Weights of a small transformer language model.
Training: a variant of Adam for these matrices, 222M tokens.
MLP neurons of a small language model. Each row is named by its layer, matrix (down: output weights) and neuron, and shows model dimensions 0-127. Each number is 50 + 12 x the weight over its row's rms, rounded and kept within 0 to 99.
After each neuron's rows, "fires before" lists the tokens most often just after its 100 highest values on Wikipedia text that the model never trained on.

L4.down372:73 39 51 71 64 60 61 63 41 39 60 40 57 54 48 56 54 58 34 49 54 52 55 40 27 43 67 44 42 62 54 56 34 70 71 48 45 44 36 76 42 60 45 49 64 38 46 63 42 44 55 39 61 52 47 56 52 43 40 59 35 78 52 73 61 72 37 76 59 42 48 41 34 66 48 41 70 58 40 59 38 60 65 34 33 47 57 56 60 68 55 51 58 43 42 51 63 58 45 48 43 49 51 39 41 39 37 54 38 54 50 53 50 55 51 31 47 81 65 50 56 72 79 41 55 62 60 50
fires before: " |", " |\n", "′", "out", " "

L4.down177:59 45 45 49 73 41 62 42 65 44 64 44 52 51 50 39 54 56 33 54 45 50 65 83 46 41 45 61 64 55 38 28 40 49 49 47 70 60 43 51 80 50 57 53 75 43 46 41 33 67 51 53 52 43 53 58 70 44 67 44 55 63 46 54 61 56 14 49 36 54 44 31 41 54 56 51 54 56 50 54 34 49 48 62 48 48 47 50 53 38 52 63 38 37 51 32 54 41 50 54 47 38 76 55 39 43 55 29 39 53 41 63 50 29 47 67 37 54 45 72 31 47 43 55 35 48 50 48
fires before: " a", " an", " (", ")", "-", " –"

L4.down398:48 46 43 38 57 54 60 43 34 53 45 41 53 69 46 43 48 61 63 53 49 51 61 64 56 27 25 53 59 38 76 66 68 60 45 51 45 42 40 48 54 39 44 83 64 42 29 66 48 47 51 21 63 41 52 48 58 74 60 56 45 62 42 50 50 52 36 67 29 41 46 73 71 48 41 50 47 49 50 35 13 32 57 61 42 48 59 52 51 31 42 38 51 76 60 61 60 39 52 59 51 64 53 29 39 31 42 49 27 52 44 47 49 46 59 51 47 46 45 66 28 59 46 56 52 48 72 43
fires before: "|"

L4.down199:59 50 67 46 50 43 47 55 47 75 44 62 45 48 29 41 53 33 66 53 64 57 66 71 39 51 39 37 30 55 36 56 56 46 66 51 51 52 32 49 58 30 49 36 50 50 10 47 53 68 46 52 51 41 28 42 47 46 55 38 41 46 28 42 51 60 41 43 50 49 47 42 62 27 38 43 42 42 60 62 23 55 58 38 38 67 57 47 61 52 42 58 50 46 37 52 50 69 35 57 57 50 60 60 47 43 52 49 64 68 30 27 55 45 41 41 49 69 53 59 45 41 35 51 44 38 42 63
fires before: " ", "}", "q", " +"

L2.down599:63 58 57 52 56 38 52 59 66 44 17 62 60 46 61 54 58 57 63 22 50 44 38 56 48 49 50 57 04 46 60 50 56 49 54 41 44 32 54 49 67 44 48 59 53 47 31 53 57 32 32 49 57 63 56 25 43 64 52 50 40 51 50 39 62 54 56 35 36 70 64 67 54 70 37 43 51 60 46 48 43 56 52 24 56 39 58 58 60 41 55 39 37 60 42 52 65 65 38 45 67 62 36 48 46 67 61 60 67 32 44 24 56 73 74 37 61 56 49 68 51 48 57 78 58 76 24 59
fires before: " |", " ", ":", " –", "al"

L4.down590:35 33 63 44 68 53 42 54 59 40 51 48 40 65 32 29 40 67 56 45 31 55 60 62 30 67 32 41 67 55 64 42 47 57 37 53 46 43 62 62 43 71 49 54 56 44 39 71 56 69 60 52 36 45 50 47 64 27 61 36 67 49 63 51 57 46 54 61 63 24 10 61 32 33 49 34 61 46 61 38 60 44 51 60 55 59 38 42 67 61 40 44 65 56 60 51 52 26 65 66 63 40 61 46 28 42 51 39 72 54 54 50 31 42 58 52 23 51 70 63 37 49 39 42 65 54 47 51
fires before: "|"

L4.down105:32 48 48 34 56 48 60 55 36 71 38 51 48 29 59 44 44 63 58 57 61 59 56 44 74 50 51 44 52 42 71 51 60 83 47 49 58 51 37 47 44 46 44 79 52 47 58 43 72 47 47 58 45 58 46 43 39 59 52 44 52 50 40 62 42 42 62 27 37 37 68 39 61 49 48 42 58 49 68 51 47 57 63 60 62 59 73 60 48 47 63 63 58 77 48 59 46 35 62 53 53 63 39 45 40 49 59 53 41 35 52 52 17 53 74 51 45 59 42 38 74 64 46 25 60 40 55 50
fires before: "==", "-", "===", " The", "les", "S"

L2.down677:66 65 50 56 42 44 30 52 49 46 27 50 34 40 45 66 46 35 63 42 32 53 33 53 53 61 56 46 23 47 52 51 62 60 70 43 39 27 58 50 45 57 36 35 40 69 30 42 82 34 46 47 50 74 56 39 50 51 45 55 45 53 66 66 46 54 62 26 39 58 55 42 63 52 57 35 37 45 47 45 65 49 36 41 41 40 41 57 78 37 58 59 43 56 58 60 52 53 42 40 58 43 41 54 56 51 51 48 69 41 53 30 66 53 55 49 57 66 50 59 46 63 57 56 35 60 40 55
fires before: " ", " |"

L4.down16:53 52 60 42 57 41 55 43 35 50 47 69 62 57 44 54 58 61 54 48 41 56 63 51 46 33 32 56 51 49 77 76 41 87 54 54 47 50 42 31 52 44 45 78 57 23 43 62 43 70 67 31 53 51 60 56 57 71 52 64 39 46 48 57 31 51 37 62 24 44 62 56 55 51 39 59 49 60 43 33 25 50 55 58 38 54 59 47 46 25 53 42 45 70 48 53 65 54 51 58 68 58 52 29 43 27 57 55 26 49 48 58 37 70 66 43 62 57 43 60 40 50 51 59 52 41 75 66
fires before: "==", "|", "===", "The", "-", "A"

L4.down91:52 64 54 54 46 57 43 47 27 49 44 73 63 47 54 50 59 56 53 64 35 56 54 35 55 25 49 54 63 58 79 78 38 85 50 58 49 35 46 34 48 43 40 73 48 37 64 59 48 70 50 37 52 56 47 46 49 66 43 81 59 28 43 41 27 54 34 56 09 52 63 54 41 44 51 45 51 49 49 36 39 48 55 51 35 57 52 61 48 50 66 40 35 75 49 57 61 51 41 58 57 65 55 43 38 36 57 74 34 52 49 57 35 81 62 37 69 55 40 52 57 59 46 50 48 48 69 60
fires before: "-", "The", "\\", " ", "In"

L2.down480:51 58 48 48 35 49 43 33 47 45 40 69 39 49 48 34 43 50 66 49 65 65 58 54 57 58 49 60 49 41 72 40 45 21 47 45 49 25 60 63 38 41 31 31 43 58 52 45 58 48 47 58 46 36 41 36 56 36 55 52 43 39 58 32 36 39 55 50 43 73 53 63 28 76 39 58 52 36 11 63 44 55 33 43 68 57 51 31 53 44 41 32 34 50 43 34 72 44 48 31 45 49 58 34 12 53 43 56 49 42 57 28 43 41 31 39 45 57 43 64 44 36 68 53 59 49 28 42
fires before: "4", " /", "5", "3", "2", "0"

L4.down218:41 40 61 38 61 45 58 40 37 45 50 55 48 58 32 42 60 59 74 38 35 42 60 61 56 32 43 48 52 33 85 61 63 71 52 40 57 50 61 25 52 56 47 67 54 24 32 58 49 58 51 27 71 44 42 39 37 66 47 66 54 46 56 58 35 54 50 54 20 35 47 71 62 42 32 70 54 63 46 38 30 67 58 57 43 59 53 58 55 40 40 48 41 69 44 41 56 48 55 53 57 63 35 36 40 29 40 47 35 55 37 65 33 62 69 37 53 60 22 65 64 58 53 52 61 44 59 66
fires before: "==", "The", "===", "In", "B"

L4.down342:39 55 44 61 47 46 60 45 47 59 51 46 58 54 33 53 65 55 33 48 42 50 41 56 67 43 89 54 43 69 50 53 34 54 59 35 48 67 55 19 70 64 46 43 55 28 61 66 42 59 42 51 65 50 66 54 55 58 46 49 61 62 47 61 60 84 55 45 67 24 43 44 45 46 75 35 48 44 39 59 43 74 62 65 49 64 50 67 50 38 59 45 68 51 29 64 42 53 61 51 39 40 41 57 62 55 55 50 61 39 39 58 43 56 53 46 26 60 67 43 44 43 41 65 33 67 65 47
fires before: " |", ",", "0", " |\n", "6"

L4.down680:39 58 46 45 44 59 75 08 61 54 54 50 37 57 44 78 45 63 23 55 73 35 46 58 53 67 42 70 57 72 55 56 51 58 37 72 56 46 43 56 55 73 40 62 48 52 31 50 47 52 64 59 50 61 63 52 59 50 37 48 54 31 28 38 75 68 39 53 23 60 52 42 40 48 40 57 41 40 56 49 48 48 65 51 44 62 63 35 43 53 33 60 53 59 45 42 63 50 57 42 45 55 45 66 23 50 36 77 32 40 60 35 60 71 43 44 61 71 48 38 51 54 36 53 38 59 45 54
fires before: " "

L4.down694:36 56 56 41 38 63 45 41 63 47 54 58 66 51 45 52 37 42 61 52 50 66 69 21 71 32 49 45 39 55 77 56 54 70 47 61 50 38 38 47 52 36 65 81 75 43 55 44 50 69 37 62 42 52 52 62 35 30 42 39 41 51 53 36 52 41 44 46 47 50 78 49 55 30 63 45 45 38 62 44 48 44 44 42 54 26 58 58 38 56 33 47 54 47 46 55 43 47 60 57 54 59 54 61 48 40 58 39 45 59 80 44 53 71 66 42 34 46 52 61 54 53 55 45 54 28 62 47
fires before: "-", "|"

L4.down85:68 62 51 64 56 41 55 55 38 31 29 38 42 43 41 45 51 51 46 44 45 43 67 12 64 41 63 45 35 61 45 63 71 56 56 39 65 48 55 57 55 47 46 15 40 62 58 70 62 40 60 55 55 44 51 57 51 51 67 56 41 35 53 62 31 58 59 66 50 52 58 61 59 54 39 41 37 52 51 51 66 60 41 25 42 59 40 55 67 47 57 71 67 64 51 60 67 84 32 40 34 59 20 39 51 32 57 53 53 51 50 40 37 58 48 63 68 55 52 58 60 52 72 59 52 45 34 57
fires before: "-", "$", "==", "ro", "("

L4.down155:52 65 53 54 55 44 41 62 74 48 53 57 54 44 29 67 38 63 59 27 36 57 52 56 52 43 60 59 32 60 44 46 55 55 70 82 34 44 48 68 50 52 53 39 73 54 34 76 54 45 53 45 52 65 59 49 62 42 71 64 68 60 70 30 31 48 45 36 52 53 47 56 51 24 38 43 52 45 55 29 50 53 66 42 29 34 57 54 68 45 63 45 53 54 50 48 52 54 38 41 54 73 57 67 46 29 59 57 39 59 48 73 60 55 74 45 52 57 60 51 40 53 48 50 28 46 50 78
fires before: " |"

L4.down248:47 56 52 40 40 36 54 61 46 41 72 67 55 56 33 69 46 48 73 41 56 54 40 48 40 39 51 19 64 52 46 48 41 50 45 33 55 48 43 41 39 39 50 37 62 58 40 58 55 38 31 43 38 75 66 32 55 52 52 57 63 49 59 29 41 42 58 41 57 76 37 44 46 56 47 57 55 55 45 51 32 39 43 37 52 43 77 63 40 70 45 58 50 49 48 31 57 40 36 43 69 39 45 46 43 38 67 39 44 34 42 58 49 53 64 28 45 42 66 38 37 61 50 58 52 55 58 43
fires before: "6", "5", "7", "8", "9", "0"

L4.down151:50 54 38 37 46 62 60 78 57 60 65 48 55 39 45 48 33 42 45 50 67 43 32 87 39 57 48 59 51 58 55 33 35 42 41 63 48 63 43 52 63 55 61 66 45 57 43 50 36 43 44 67 48 20 69 58 66 43 72 40 56 53 61 62 59 37 37 70 61 42 54 53 52 53 68 50 69 44 66 61 48 35 48 48 40 57 72 67 58 42 70 23 36 45 60 50 25 42 66 33 60 35 65 43 42 27 45 42 41 62 52 47 49 26 39 59 52 57 59 53 51 42 44 37 33 64 49 49
fires before: "-", "|", "202"

L4.down295:60 34 41 56 22 60 43 29 56 41 53 63 42 44 76 41 36 51 49 43 63 59 52 47 58 53 48 65 41 61 53 40 57 61 60 63 56 44 58 48 43 47 37 52 61 54 42 52 53 57 49 52 47 55 25 43 50 49 56 48 40 27 32 39 33 51 45 49 76 35 18 17 80 35 46 42 49 47 52 38 44 48 51 64 51 55 69 69 52 66 48 51 67 58 47 31 63 26 54 37 62 61 58 52 43 69 55 54 51 69 53 54 49 58 49 61 39 53 71 52 69 60 43 57 37 54 48 46
fires before: "9", "0", "8", "1", "ow", "10"

L4.down708:58 45 56 64 21 46 43 31 57 46 50 55 52 39 57 42 65 48 50 27 54 53 48 39 49 41 60 56 46 48 50 42 56 52 62 48 46 80 67 47 69 52 38 43 50 49 46 61 59 39 46 16 72 53 53 40 50 60 63 32 46 37 78 14 44 51 63 53 68 44 59 31 64 39 54 73 69 59 53 31 39 51 57 49 37 50 44 24 57 52 48 30 56 71 38 60 47 38 63 40 50 44 48 32 46 48 44 45 62 57 59 61 72 54 53 29 48 63 42 51 33 48 21 48 60 50 72 43
fires before: "s", "er", " |", "son", "ed"